MLP neurons of a small language model. Each row is named by its layer, matrix (up: input weights; down: output weights) and neuron, and shows model dimensions 64-159. Each number is 128 + 24 x the weight over its row's rms, rounded and kept within 0 to 255. Numbers have three digits each.
Before each neuron's rows, "fires on" lists the tokens most often at its 100 highest values on Wikipedia text that the model never trained on. A number after a token or word is its count.

fires on: "it" 19, "is" 16, "iz" 14, "g" 10, "ot" 7
L7.up693:146160142147116102143144122158128151156124158077126150099119100145141121134148142120121119125151158127134097123135138139139158125109114127096109125099109161138109117094134136136100154155162085107126127122075106137105118096120093116124089126146121153150133136148126091148133063082144105112
L7.down693:162161140140125120109100155099123183129173114129112094114132128141128113127124147143112111099088092112128110138150168110114149131102127119133114168145145153118119135087136150115140143123154121133166136119097104125091120121130166115135147131128147164061142122109169147153053074095153080155

fires on: "7" 38, "8" 21, "9" 13, "6" 7, "0" 6, "1" 5
L4.up755:119124149110105137054098084142152128120160180128130130140146185148110124141155131112093125154128124170129126112113090144146145127140154124144121145135144113162101136110128151154143131096165121128137174112120147139103138116140110137146099116160178094134132076108057133134092159118108160121
L4.down755:129133136133141089133128113196085162161099134122107108121165113141140146128147132090115153127121130143100147131121162133122162139119128096164119145136146127082165117143129167113128054175135140110096096124152139144185145139155129155115145166154106121122125176126142089105170142148115105089

fires on: "arg" 21, "r" 13, "le" 6, "pl" 5, "ree" 4, "em" 4
L9.up71:128105165128160135133126122117114178144137116102103153134131136108183146132118162126128105117141133134104142112100140135105136141168142105129106149120110128117129169115117111157131066126118193096089133113144112111159090138114136129091142130124168104099076136169149142131102117100143106095
L9.down71:123131125127096144104145106130120115105174136118135106104123095144138089135166152112150101147126129111182144116126063149097098099092113148128107121080128159131130128167099132117137174102131123143121160106121108138146150128154114127123086111095117114134139140120087125082075097104092130138

fires on: "S" 21, "." 10, "A" 10, "R" 8, "D" 7, "C" 6
L14.up682:146114116140148131151136143145136096161138111115095160113137132125143080143095141070132111137127156152125158093111125132126130106123122087102130097156108137090096162151103126101129075085162135130115080101118122097177147154129169123099116171140127155118103152156149137146115130162105141171
L14.down682:138112138133123093179090118132108118113193151154139095146179100093150106119142168108135131126142157136127143142090100149116121093134114116154140118161116136111161097135177171130142089172170118112115124127145126124146138088127116139122141152094151120118141148163128120116150149110133124110

fires on: "–" 28, "y" 11, "ic" 9, "ook" 7, "2" 7, "3" 6
L9.up146:121135148136151128143122189082099146146134177146136125106161158161118137132130090117055123140108082095127186152106144131118127132157134122129162112085150159152118143144091123102174111120124125149142161119116151086160141147168108148073148099098123106143156104145151127139118171137169138116
L9.down146:123159084107074158132153128152133118090142119132162146162143100163086132147141084164157126144123113140143129116136108136103147124131116148103160121115099124128152123112121133156121082120123118078140135128171136112146119140119115103137121161135129133148092113125156123155174104128117124153

fires on: " |" 26, "0" 15, "3" 12, "1" 12, "2" 8, ":" 7
L2.up739:104114122116146060157094100149106161121098097094149117179108089156155159080145109138153152160133129116115089158128122107145129114133132093101092081106141086112106130150122137144129118121184109122100146103158152180175161111172124159113128114127122149147164120157123122103151109112122140126
L2.down739:120150162153143119106128121091083136130148069133129088153087097128150134125125131127123124142143132146152107125134104098156155122130102087159102135154151129130136126143099144118151135124079169124136139103086150133132159093146123121117087146118180122133115116135132184098176118137136160064

fires on: " an" 89, " An" 6
L16.up23:130115191149099117113159097133105092163121117102114112107135126164131146103140097171097132127098121140175175137094125139109157116129101118115154137114140104111124135082123132139133121106161157116145130125086167099081117123162143133158163086120155106131105120168118140133120157147104123099
L16.down23:100131130131150120118148105128120147125165096140158096090108141150102113158152141103104081128079145092138095125081097119128147154114127139100152161092123107152099140165144134107140124109116140125107134090160120157107093136137136144100131154097094117145083130127122157154155130135124109064

fires on: "\"" 26, "n" 16, "ry" 7, "ly" 6, "ies" 6, "les" 6
L7.up673:118112144131138135130114083121149098154077139130120156112089128161098101130082117150120128129139154175153123139164125128138171164161183118164133173142099137125140104122139161112147090102105116119076151110123099100152131128093127122146098144141128126128127141099098145123134148086077120138
L7.down673:137159109140087177116194173142060125121107121146127107122158150168101141078173135100123169096154144118108135128117094167070123111109121174132110134145125129067061115112082160094145133124108131115132090147124117171124141166151166127132113111163101117110141120151107105131139135117181152134

fires on: "l" 56, "ed" 12, "iv" 5, " of" 5, "icip" 5
L5.up674:107126109117063145108147136151089146147114131145156096130110128094119105120143093135132143098175141130112150110120107126151185162156126113152153148128159142125132125126142123126171079125138100157113111130162138162137125118135181153149118097134120151180122146127139106111109115131139150189
L5.down674:127122127079119125129194144086119146124154153157117116119131139166137169126076166147151123094115132127088098117126115118111157133149115135114133177092120159131105140165136110157148151138141122143169158151089134111161084071135161109122121161166122145091078118131136101107122105145108104091

fires on: "nt" 39, "1" 38, "2" 16, "ic" 5
L4.up496:080136143125103134134111140088100115141104135140164117089156186113081097116154150155113153136122096130125138123102116141081137123120146114133142142115122138143120104172151143109128174123126121129147170084154159100150128135139119135155159114141119152156171067135120119140092138151150116167
L4.down496:106158081165083112098080121074096153148113135119114100119131152095146140104152116162100124099105058142095120085114118183075122117127113113131142115123086137158118094166152129136111144106145153128140135081156128128139134114165097110171153105128117098128089081116138117109111128136143106167

fires on: "." 21, "I" 12, " V" 12, ";" 11, "A" 8, "P" 6
L12.up627:108135147123153144117125091097121096154130144123126103156114092145121133135095113113138145131105149126101154118135065185136138106129115134111125140139145116149106147146124100148133121099143129130150113121119069111178168152119157111137126134108136158131158147132141112170151153139109147175
L12.down627:156099129111118155147112126159126119112153101142113155155175157101146099102139133105135114148150133150155118129106090118110109127138116137105151134135142153093133132163129125085154141176149155148151122128129121120103123094099116112150121137129161115094100153140190096133131112158116123113

fires on: "á" 16, "c" 11, "g" 11, " County" 10, "2" 5, " and" 5
L4.up418:100109088104118138081157097125157145144146118111103128113123087126095144147101129161100156131107112150112132111127121152188120149124165144114153130170158156151139099116126134133137152149099147118103151127123113115141138137124109128087136105142133152138111126123146135146124105130096156163
L4.down418:137128129127106103150128144117131154120120132160136127120144124136140063130121136116151152107120135128163110122130100095110123146105105123118169132105140191110160120103142076159152154180144157122147102166119092130175164097122119141127139150113167119136148109106128146151176172143158133110

fires on: "al" 26, " National" 16, "ublic" 11, "ary" 8, " of" 4, " American" 4
L14.up146:156146137135111099135148083134111102182127155116105145143167164117107134145123160134147150124108157071151129099115141111104114168157157118107111123128129116119160135160139145123084110125115156141153123116127118142179188104129139109149115110150074131118117162127131121165121138116141110101
L14.down146:134157119146131101142133149114123132140183124118142114098158144173130112131113159129081126149134107179168094103155102150175109167132107148097114129107136117126160107134127140156136116137100113129139133105120094139130144102130174125142151115126120137102163133114137076083102116120147058142

fires on: " st" 25, "ict" 8, "ber" 7, "l" 7, "t" 6
L14.up162:133099120119134109127092092104143101095107106106147123152144118106128122145150116134136108140103106118083152133156115138090134160091141146117091118114101115138098119145141167136118135100118085132118148121154117080144147141153181113111089113107161121157131170120167136120117127105097135108
L14.down162:116092122132120127118146125114135145116163141189131141107123143156143094094106103140120127126132133133193153163147111138144147145138117127147125109152168128094145085154118131105117126100137123158197147174162084128154101141113105150139126172149152116110101129111165132130157092123099094104

fires on: "res" 57, " mod" 11, "-" 9, " sup" 7, " Res" 4
L2.up533:122118121168133128118117159057137099144123161131132110161164098120102161118161099111117123106167158159133126137132111122118128134149085110111106112109133113125130177153114153157115096106141138093145162138122164124099141104129149140162136186142140141102083145133148092136124129131139182144
L2.down533:124150147114148118100171167109123193107152135117120107131174129120093103083113104112126105158119132109103132152120116135140118124141107147113157091160122115116143154110108117099101127111118147141145145158118115119157110106136119133190141123107138132097122150108133124164114150109109139131

fires on: "-" 84, "m" 12
L4.up384:120147123124134125127128155115121115144158166129164105156143088128129151159146119141117138135157147144146102130114087095127136145143095146168142120142137119109107186136143152137140109136158119156170158146149134152155128176124072097158159132175174129117111094101160132160126133142084122129
L4.down384:146151090123132086122142094081076100132119152128152095132132119088091145131140089125138099134157156085117110122095167149123133135136101123113146120146131130130114115144082134149133115153145076148140131142140092135149136126142120115141128116176132135154116109149154155090100092152132131144

fires on: "ur" 18, "202" 17, "ific" 7, "ished" 7, "port" 6
L5.up393:156088113138103136152160140083117141154100152103109098181073119121124134150147111107152104139125123100086117122175122114152125116101131128185107131088092109166162171107146121097121145151127131115128151115133091124137160122158146177133151131111127134137157124175088138173132123144103115123
L5.down393:122092152087097155128111126142141111094113138158075121172117116105142156154114109162139134109179132138101130126147086164127106128178119107116144182128125154125126115171081161135134144124115146128119112146116158117116144143152123102128141136104127142124111079133158179079058117092094162127

fires on: "om" 56, "ur" 7, "em" 6
L7.up402:087149133122120129152119143144143163118112133097125171104109149144107150141156131157132087110145165123149099137148110126112100155150065148159112193131134115145105113153124133118136096121112157132113114145099148138147110130137158107141133128101194135105155133166138109159137131149136147114
L7.down402:146102116132118164117164123135102128117134097174119134114148103108135140135101117100124149106151108175125133129089151119124124092120142087172148116118130129138184113116122164131094095116133101104073084126137120104151127125169125099125159109115133108132093146138190128143154159165147141117

fires on: "resent" 35, "2" 20, ":" 9, " v" 8, "4" 7
L2.up552:088128135149164125153104095139086189129105121159166121137135054146119149128192134116138145096084120109109123103130115100149176119146127155085111078099107133092125111149170156107125144109141149145147095125157127144158114139130127140103139150137147183099137133127092142144171151093090121120
L2.down552:139181150155108127090082135135116149104157154172160131115154114121147084144165135126142131121139089112128120176162129125128136112083145189125076136080128143087125102150116143144150168130159096106097108135128116139126142083147128100136103165133120137126141096144088138158145113114127112103

fires on: "it" 55, "id" 14, "ot" 10, "ur" 7, "an" 4
L5.up817:107177138176108149141133103123132133116144151120095133138190119165156082126154131141131104144144172126145122094151140172104180172093117140153139161107100148147147144154115100133124135111156069149144154092092141169157128134123091128120109144145110152113139132150138111162089120135137152148
L5.down817:121134176119185139108109104124140105125137097114138113216121082146133097158146135141126109196106115088129118103096119115138115136141137092151135143157106131110150120158126158165113119121138082128106124158168121144096121150147123114109120142120113122150146172145131108175133090128151152109

fires on: "l" 25, "m" 15, " tr" 14, "w" 10, "b" 7, "ra" 7
L9.up501:107158110104119154166061109139097121120102157135095117066101137134110144114106098161080120125157166139134115128157148115163133079146155137140115124079109140143093108149105089130136141090099138062101144111128154170131123113116118112100143131108174129138137121070109116148120134164138106145
L9.down501:125099126165105083088116162117128146140092137134122100125110149123096155134147144108089137124168118128128113170167147161125105112126091110146151086126189125083094126098140129128157133141143158134134088103125130126091071085098145124117158112126152111107101117097106142107114165087148122172

fires on: "it" 12, "l" 10, "a" 9, "t" 8, "oc" 8, "é" 7
L13.up71:099125119115183163125138134115134110075127142123172151114138131122100129147106137157153077167132122131148108115083143085105119133150193146131102137124119104105111122150121132144105184126112145091148121134107105085178124114137108116131144122112142158117155120113136132192124132127112092113
L13.down71:169155143108107123107149136104116148127142122115153103136113132139102090142156125133120152047152140085122141115105169161098140113140107142117125120113115157123147137149131115138118117150129110129147130127108146125130170125088118149125117098124123162134175103144165115169169102111154138096

fires on: "r" 13, "h" 12, "ay" 11, "ed" 9, "est" 8, "ent" 7
L7.up97:167122127150109164130145141123188124138151114125106128139137134110120141081147088093137152174108133081119129143089140132135095120140152153146129131146092132131077141095166139084138122150092101121152113136160096144150122132103144136127123100123164134098112103114135125116175116136145117147
L7.down97:147134107163148170109127136168117134106122090103179136091171118136114121127129118140148060145083138122149162153136143172118141092134121125154064140125129145106126118101119143096158090109102120098110103119110115141133152126127127151145135117123115130142117117109073119155127140147080123137

fires on: "o" 19, " m" 17, " F" 12, "M" 6
L15.up866:126114110101117136149112099139154133092108135113126115161098123113131149071140083086117123075162100159137136117088136159125115128149121162094144135152115133130157159141153132118161114090103135146077134141066128119144145134100129096120142114089098150122143129125078188104125134186088139133
L15.down866:088107152179161122124096129130090145123133122169117145117131142160080169114110126152128139158123124172123125132136137112128137127083148108146176105106095097144110149120136102120146128142164134122137145173177107114068169145143124171138140101106085131151112100111148110096185144097154059113

fires on: " |" 64, ":" 8, "=" 5, "-" 5
L2.up165:095137148107156114132120122167065135065113068137120089148126104189114143124094145139138157094148144162175145130097110083122124130134151133099143086089155150110154141129096155153098104117175118121128158110153143122163136124094147147141130114148172097138124141180148127103145130121095115139
L2.down165:125176145125116142092137140152121120093100155103109077082137086127132152110134130126134118121124126113138127177102118143157090128064121152093131108118141136136127152137089112124085159119136138151149124094083119132150071126114117099050095117094140137126122131121161140132117119159129146138

fires on: "p" 34, "th" 8, " Car" 7, " P" 6, "aw" 5, "rop" 4
L15.up559:126098117109155137123120103141135126126105102112126133132157129145137069117120141147149135172143109110058117151105148150129124139131097164135156115131133146106168160147175080146126112165157144197122098090138136152154123163147095127160120138184117129122091131130081163188097095153142095140
L15.down559:118111114115086093114131120125119174138125162121115176146099142145152162122078102134091127116119146125087145176113080148092124132156115120146129144122136143116140137141129133150131180111147127118122163125145120120099133073117117095100099152129147129122150130123103168135159140144111144093

fires on: "em" 19, "ra" 16, "tern" 16, "N" 11, "r" 7, "we" 4
L9.up641:133149129126112121093122119122125065137118145123144147123111196143106169143114133126130112095165104117123089128180134107091107086155122183201107115178102127142105133113149105107125080157123149100128126141154142108118124116167129104136125157156142149129150137157135129128151141147114158087
L9.down641:166140160149135189153112141132152120153117115116111109139116104107132093123116164113160059096119174126167145147108089170131151109112107115110122186158172130092169133139124164133156114129072119166084104149140113132125137151130097074146110093155146109157113156148125131142148134098153114097

fires on: " " 42, " Con" 13, "on" 10, ":" 6, "if" 5, "in" 5
L16.up607:086125187134091151098108145099139107163115154113097156144099102150163146114129121086120122145085129163085149152163120131136138104168131123108124094132113099155156149107153090069122169133150159078123136161120121111148125126102100140149127117173093159105134104173142156132141169135125118091
L16.down607:128132105172137121174137156106140101090108096140159131106086130120111138114130144112118117127141103128123085129132152120146132123145141114146130142091110152106109118123097176191155105147147132124134163151163157140125091067125127128120106149137100130134130113107127116116145090090144134129

fires on: "5" 35, "6" 31, "4" 18, "ive" 7
L4.up780:142077109086143114102128157145138141184103119146132174112185076122102097121143151151122124138140065101106140132127089162129114128085126128149103093150145149128189150098170168076123133135129107093142119132147111146136116110156138118131155120134075147110084143156101168102135089135138130129
L4.down780:127099130134113093151145131096151141163179114144188143112153094172162089110132132124127132083139143148099090124095077146149139167107156095124121117074097138132149134107115110129128111157145174134134140121075124119080104127143144145108121101108140094135085105131096099164099115103123106152

fires on: "ep" 31, " dep" 14, "in" 11, "S" 6
L9.up651:159084138129107148156077146100131113134125158093150162130122090112193147116093125189120115158108159155134099162117138102117097134149147148138129121140187095154138108070127122066141117154135124087136109091094132088118131111130138145109175126156146109119095121138100154152133147152142150144
L9.down651:084134140178088119153124120115135110126077133118146080113114170114097082111127137133117122142161121121119098165098176147120124157163121149110108078132164148145077136119122160124163156131102125143170087127165126095125128175112085142139173155123160116130114149105167145135153169112158114163

fires on: "en" 32, "our" 13, "or" 11, "ro" 10, "et" 9, "ent" 7
L7.up89:123094137136126149089158150101172138106113141104120173114129124148133137120153137097163130110134148141084148126079148116118162120098132145123147059131105120134113154118101102112139133112123104126107107111094100098141153159102149126110120144091128146150098122120138128126133180120126112094
L7.down89:098122119094111099149126143151147153174129106134152168107130132137103135137131147195130138128149105124124138137120124113153110158146135110129140140118144110116125153160147151124100141131130097162140155124181065119121145079157141114135127147140096137100139122170133154091137088169090126155

fires on: " J" 33, " K" 20, "u" 7, "k" 6, "," 5, "i" 4
L16.up167:137123138137119149145099138144090128127117140099106098108125100131177175127091110093138098157179128122112111107164153109120181121109130137155095122153112107129107157151143154094119128136113156154150134127113103112153116115160165107151130105172161093139122123174151154156118126156118144135
L16.down167:131124128107113096098101115146134135135106149093111164137129153106085135125112097104126123083089102124193150116069121121133128120107134127154081130117108167149140090179139133125100133107131104124152136123141148068099134100119128100134116115171114128098108131057067135132151125125141101141

fires on: "z" 23, "2" 8, "4" 8, " and" 8, "6" 6
L15.up705:111129145134152153150131096099142168165099111097134141139134109179132143141128141109094109153153142149125100149157103137156164128151144095121136109171158151104126090101146137153159167120127127127143137150138086165158125139153150126087119078129106190158132110139119116114120124128124113149
L15.down705:142105115097103081143143105117100128095157115118133134101093127089148120134135124139129141126070153157140107085084150093116143150157156134114100133123085153107161142128127108120109173144168112133092109115102139105145125149101107145196124159136154109130157098118155120151122105142128166089

fires on: "ra" 13, " pr" 11, " life" 11, "r" 10, " tr" 9, "18" 7
L16.up81:145151134145119141154113101141148105137138124112118113118096112139085109127146134145138128148120129149112136153136135132089108157139139106127126133128133137114112130155188092134151111099094118118115105137102165148099137123117130175106103160121173106178137139066184131118092167124155128148
L16.down81:140168155153137126141107136087103093149096114126146127124136129157103168084141123113112091107137127140162124155131103116113139159112140137143120125151149150107119114111116166116126130156104141073151101126116102137124087155091111102130135134183160105126116148099078151124090163109089115131

fires on: " de" 31, " ass" 28, "ene" 19, " Ass" 9, "ss" 8, "ane" 5
L2.up31:078133154118151150156114118152123087125122117116094111136123107162097138137115111106108187176155113101118128144109196116149159136076110154127157127112115137107096131157138125128146126147097165186123104106120146134146115119144165132111098134118130094141112139132104106184153118114110174109
L2.down31:087155108111131115141136137103106113137130142136101134127133138153127140128111152113143111138155125123087098144083176126147121115095132148092177093123095168092079128108133185126157143107103153177116165135089160128163123101168128059107131161119148128132133144123143141173126147146125143115

fires on: "e" 64, "ie" 17, "ore" 10, " Ro" 4
L4.up53:118124123083150183165113105094152139096160147163130144136106154111161126169120114155134155140055163106103135151166124137145164131108126131127106164111100117137108149128109159122157125091085161150115116082108159146116112122150096114125126087119097122125162158115129143156129098101127118129
L4.down53:127139106114115140141145153138130137117122129170125143107131152157118128132179140157128157132135097176124139095125106106117123126119079121115150084119106121075094091137125147133138129093138164117133112105095103154120129158146130162098100086074133133112147123086097133180092127136158163167

fires on: " " 36, " H" 15, "if" 10, " mod" 8, "ra" 5, "ish" 5
L16.up104:108097147149153117119113163084130141143109153118086087112094148161125119147140117098100146109101109145112124154057124148180086158129106121106141104105105140115154153174152133142133137119141160142121126125079152132138109182140154129120143182177133156101163114144104126133094146141140114109
L16.down104:105114106111120155110105129128164099144073135177127144113119139136078099077113125134099129144111133146166135160106167104132096102156116197100128141162100111097092096076131137119143160152101153094122127100131112156169108125129091152148139106126141128159148140120088140127103104145110135105

fires on: "-" 95
L2.up347:116129125130121128128106110151134109131127120112104120171137094117119118097114116085109112129170173148155152101110069106136133099106104154149124106108161114145136155139107183130093108121097069160135100141121155137155152151135100157131170134130150160155128135161114131168134118129087167157
L2.down347:126126144129121113130096134125114146144113125159123130185115117128135133094149135093086113130162139130126133089130160147181134103168117135113166133150126125127109151122086200100112150155158160142131131142116144125156131117098141111118133120150097136144087140142091111139083108142116138140

fires on: "an" 20, "ie" 17, "ge" 13, "i" 12, "e" 7, "g" 7
L5.up881:126105127126127161112109132136150128154162183149106180142114138138126141135095137144129154111108136152140129142116118137143118119128105151096104113153067112164133124133131111134127108110086141132135141116111126146161144130126147130155171119129095102112123149094121135117130119085158119135
L5.down881:117086111109106107112145108093107142132143107153104114112176113088133148130118131115154084148124138137144127113131142102089122138098128114153140112122128180114144144119144123157119126149122116131154168079105128113104117120156130111136096117163134162103145123107089159130161114120127121169

fires on: " j" 53, "j" 12, "cl" 7, " Can" 7, " cl" 6
L4.up572:113132135147112116165137116092069125095130150127097144112116113139113098135118125092132107113117108126141093159138123096093151158125153092101131125143104124115120145108131094169108081141112098122109111124118120126121128099112102173119134095129091121134152128111117092138134127120138110110
L4.down572:130105132164087080145133117086101105151131156126133146105174095117141124168159116144140131116128094126137069129129137100129127125106178076133126097094092124126105117117138137120103134138125115121116106155163161126126141136114132140175161141184072105128146128145054116113155107107160119153

fires on: "e" 18, "ust" 12, "en" 8, "ug" 7, "ent" 6
L5.up850:096125143179152123105135158116102101162117136140122126112131130107132164163153130153114156085101133106079106105099200119142108146111109138109124117156103147126090095118068154136150134123158115099151141140145128132133104142086156129156148132081141154090117130099158179124136150118106114135
L5.down850:103128147111126176121177087160085098123147101104075146110163157138142124119118113132168094179170099159134131154109155130134138093110163127149144111160129145140115172093137138097119097129084120084149136175156145087149145118088155164074113098164153128113154148140149153108095127078108175146

fires on: "k" 35, "u" 32, "em" 7, "est" 4, "an" 4
L7.up339:126116126115109123149081099143115119141152083114137093091117143119115179119110121112100138121144145132125149130158128064165115112142124109162087117124119097114105111152126153113131152104143095141143119166147165133173102094161152129139147111152156126132111166140073185136142151132104123144
L7.down339:139147115071113121131106133116115160128123153111147163113132100112130148082142144122130169134145144186155166100114146172145130109130137117116081142145125130126138125126134133129087118171095202126155121135144124160114155149158097173116093141119113094097159104101106104104146128144138103101

fires on: "e" 38, " of" 15, " |" 13, "C" 7, "c" 6
L9.up264:113145174099152135129099135142135066114113175153149133174151147140103147143122109170150107127119141129109099163102141139134151101104099107098151099128096129099134147135104134135128124119103151097124126136113132093121134119142154110128163184111128141131113124156097124160175151117124188141
L9.down264:128143092140138116134167111117131128094142093121098144107141152139150111150124092133124123122120107124125130169127091158127104146170103131144137126049124099115121117098127145174153115139114113128098134168133085169149119118130137082175129152106091109156119107138124161151117161148099108114

fires on: " comm" 48, " La" 17, " Le" 16, " Comm" 15
L2.up651:168121130130116121125116103153141117103128174134099104133180118144109127148162112139145138128146107114121118114093162133135124145165122128163157106153140091080144122130140130117115156135128068158146159176142165162162146125131131133139129123126113090133148115078130126115134121175115105144
L2.down651:118111113118114113117144164140115134136124119137158101119143094101091123183166128165137111140114147169132144126098164133110126088116165110159110105147110076067112150122115133088153153144126071142119159132114168140103158149131151125177113129094136147125138121113131139129118135180107120166

fires on: "ic" 11, "l" 11, "g" 10, "c" 10, " of" 9, "2" 9
L13.up790:101164157130125138094116141140115136141096130130112112160155108122090130162129105162146160107119079076143179152129112115115149120138129120104157077113110141118149124140117149127127096140127109119124104097162107133131142119144135153094110078113146154110175136132164117132124128111174104123
L13.down790:097165147134093150179082189147150119090133099113154141118115138103128097148162145140166167140128091118108130111201119152155115128103174129091101136126112158122120162132112149109140145121110125114167098118113136114134125127121113079088142155113108111097170108100114133151134155162099152141

fires on: "b" 15, "q" 12, "ed" 12, "th" 8, "ish" 7, "z" 7
L7.up17:115147126126149145113130130153132199129145129097160124144135115109136150127122117092126146162152132099118142087104138093120137118140123148150142150154165117132143147097104127092107111141130137167126148147113127105123159105166130112156080151159128099116125080095134118152173087128115140159
L7.down17:133145163149123136138111141145105087107108137121143152151124131157130158090161131124139134127110069099099145141106056134093114123154127094116143105087157138137102143159152147145147118119126163093102139117136125155119107128121113134142135124098130134158107120116137103127121155135101147098

fires on: " m" 88, " M" 6, "M" 5
L13.up822:109166103123169157122092116102109174157098127110127134132133116102075151112128082093133153104137112129127132112106091132134147124109132136125109140142155152149118148152105142119118121117141105185127149141085100176140133131143179142123159109174096149109126112092096123098120125164134123112
L13.down822:127097154116132106158110120138109139167136118150100128093127104133096138095157105115143118092126114140107163143087105123128121122138117162146124154123132162087131117089128177134143105142146150155172139129113121141141124108135086164124132142125075092139107111122083106152169138115104109158

fires on: "or" 32, "pen" 18, " by" 9, " Har" 9, " For" 5
L4.up569:120088090136147117120092146127142134104124118119142131122140131147088164121138148112112075099138098127150115121139161150137123132120193123138102133179111129117121161141126122091105107150089194162171122137076122134118107151158142094116124098125142111128159139142130139110111115107133121159
L4.down569:131154101105144167094126132126135155135092121075117159145100150158121133099136152103110137126151125137143123139108126159099139093132143123120140120145071111137144170129130111152126087177138157152163123139121139164085131135087192136147147119111105101155117126157160142121151101148132091151

fires on: " an" 78, " " 10
L16.up117:110121117145120148099140099129137139148061143086058133126151146105107125098153134077042125132086101120135126144101134159158114130154129125110123131123176117115105128126093124104160141127137149115119153114099135110113155089117111157180131158132137150111114138152121122148151123129147123072
L16.down117:137116116132102141130115119127105144115149079160170164114105162145106115106132103085100098134126107125155101100083126126136128129104110115127174156154123083089129121104120089131139111114112139107102127105119132112149103103144141130100099134130096129118119123186085109132136121090130143092

fires on: "6" 17, "3" 13, "er" 12, "2" 10, "9" 7, "4" 6
L9.up77:137091121129123151110143089157156158119138103115135150127120122111132125103130142094157095104105092103165115119116130139157130157183148172102112117128089155136161120143096133132138085161131129121149147135148059133137145132125117140090100089133114127145162153139136100138092151155120147130
L9.down77:104122127173151125125123103150113147126142157130094122111122134160121141139134118109117139160108129122105100199100110146141147123122109088125079112102120142134132158116167142127168093106113140138079126103135119127136152124137105144176151164161099145160146154176084126143137152141115150164

fires on: " Le" 28, " former" 24, " La" 20, " des" 17
L2.up149:116120108115124145116138087107099111066116140145124137112154154100132170126186153140117144108169110176152104101115151139125112152161138142142133116159109093096103143114145137135142134100139107124139163129121154184119118138129129084146122115142120152124127087100119123123122173137136108124
L2.down149:128139154128126157110108154113103109107100160135102107096129111107109174135172138119109113115159073175153110106150146139108139153119139110125129126157084122119113121137108115159166097119110123117123148096154177173130103134144090111152156135156142137096132121084137139132130109122135106125

fires on: "-" 35, " of" 14, "al" 8, "ional" 7, "ity" 7, "ical" 6
L7.up436:157130140092116112151152120118099137144134115114075141165144145083103134152105131146133130122173131161083111082155169158142131128128159106157111130136085184116088159179122187132091127102118133111116096120111110158182142132147148141153138130121105129117103111132156069137139143112169135098
L7.down436:163154141150149147112113147129134101126183136120156152154133110135126086169114129141106185124131146121112153115155102134138120135140112147152116194106114121144152111081143144146118106132135097098137090116138156176135160094118126109129070173162119132122149146137145130113117133132108125075

fires on: " P" 14, "ol" 11, " Pol" 11, "'" 8, "ul" 6, "e" 5
L12.up161:132113169108109139136126101129089153146112154172115087086144125144126123121095082081125144117119148120107098092117146144123147144137119148157114126204099096130122107116135144131109111131132128159084121135078121105134114113160095178126104131138148186123135116085089125096103132091099140142
L12.down161:145122139154136139121140145082155159157106102135109070131137135107146135153129144159099153157126150099109109148135158083140129104131158119110102119125128144123148123125142109126156108129114128130100115121138131120149120117140134134150099102101149177086091114124133128130125085113115102101

fires on: "ul" 16, "ed" 15, "ge" 12, "is" 10, "en" 10, "ent" 6
L5.up409:129117123127124130129122115139085140104098138149121175145146114100086130149155140142123149117128151160119116106167114142112130133108101132159127092119145078149088105136119101129148154104119089163119115091127118124120143152111170164084136102110102137123146111124119112121158161104158123139
L5.down409:120164109160152150116105118169146135160125133131149146093122170178078136130173102156153109123140129093147138065122149123152134095112146126150150129121125148119159141149134124139168153145137162128097128137157094172148116153156109127170154085134135120154135081193099152145122131145095121140

fires on: "/" 18, "7" 12, "?" 10, "6" 7, "5" 6, "60" 6
L2.up848:162143176124110137096048108118133115143154087097131148146120135152098121112129164142077131086070154139107120113167114129139117177165165118138158157142120144180112122072137113142148110138135138141131153127162141142152114146135137150104142098162163133155129155095115118181091082142158164114
L2.down848:084158108130121147114173125141136129116143184179120130110122100118093172130112086138148139194130142132120113117140138135112106118125093088173108131125199120034176179154142115124157122117105116159117155133137134145075157098112115133161104140128111152116120119136115102081113166128125082135

fires on: "um" 12, " in" 11, "'" 8, "on" 8, "or" 8, " at" 7
L9.up347:092118133085157111121164125117137132161138102166091137142122124115115162105111107114111122178104108136122133117096098149139148130133120104116109122108152171148160089114134118114125105164145148148129134143137145138101113137122182153153066145111111180125155147141163130121172138107140119167
L9.down347:109141181143124140143089121159153139152170141158111141117076129129156104132128152127097136098132126136149114133093151115121170132120115112118158146128113059094114106106105131143133123118128131095137171136097117134143141104112087127121135140082114182162126098140126141130136077127143100138

fires on: " " 100
L15.up731:128125128187158171124119128104143128145086162109102119116109163135141161105140141164082137151115142141107131133137138144138134124131160144111111143144146107110132141136131107147158119132126117127097116146089115164139180148152112137143096154162192119118159134144151144134065136145121137122
L15.down731:124118116141143138119122161122109112175126184126145122083121152137136147134134138114093147115129111123158116138122150143144106134116112123110138114112138102114121138132179091113139140139139145059148118098096124133128138113127121135085122132126160111149177146089178136149115163115123171114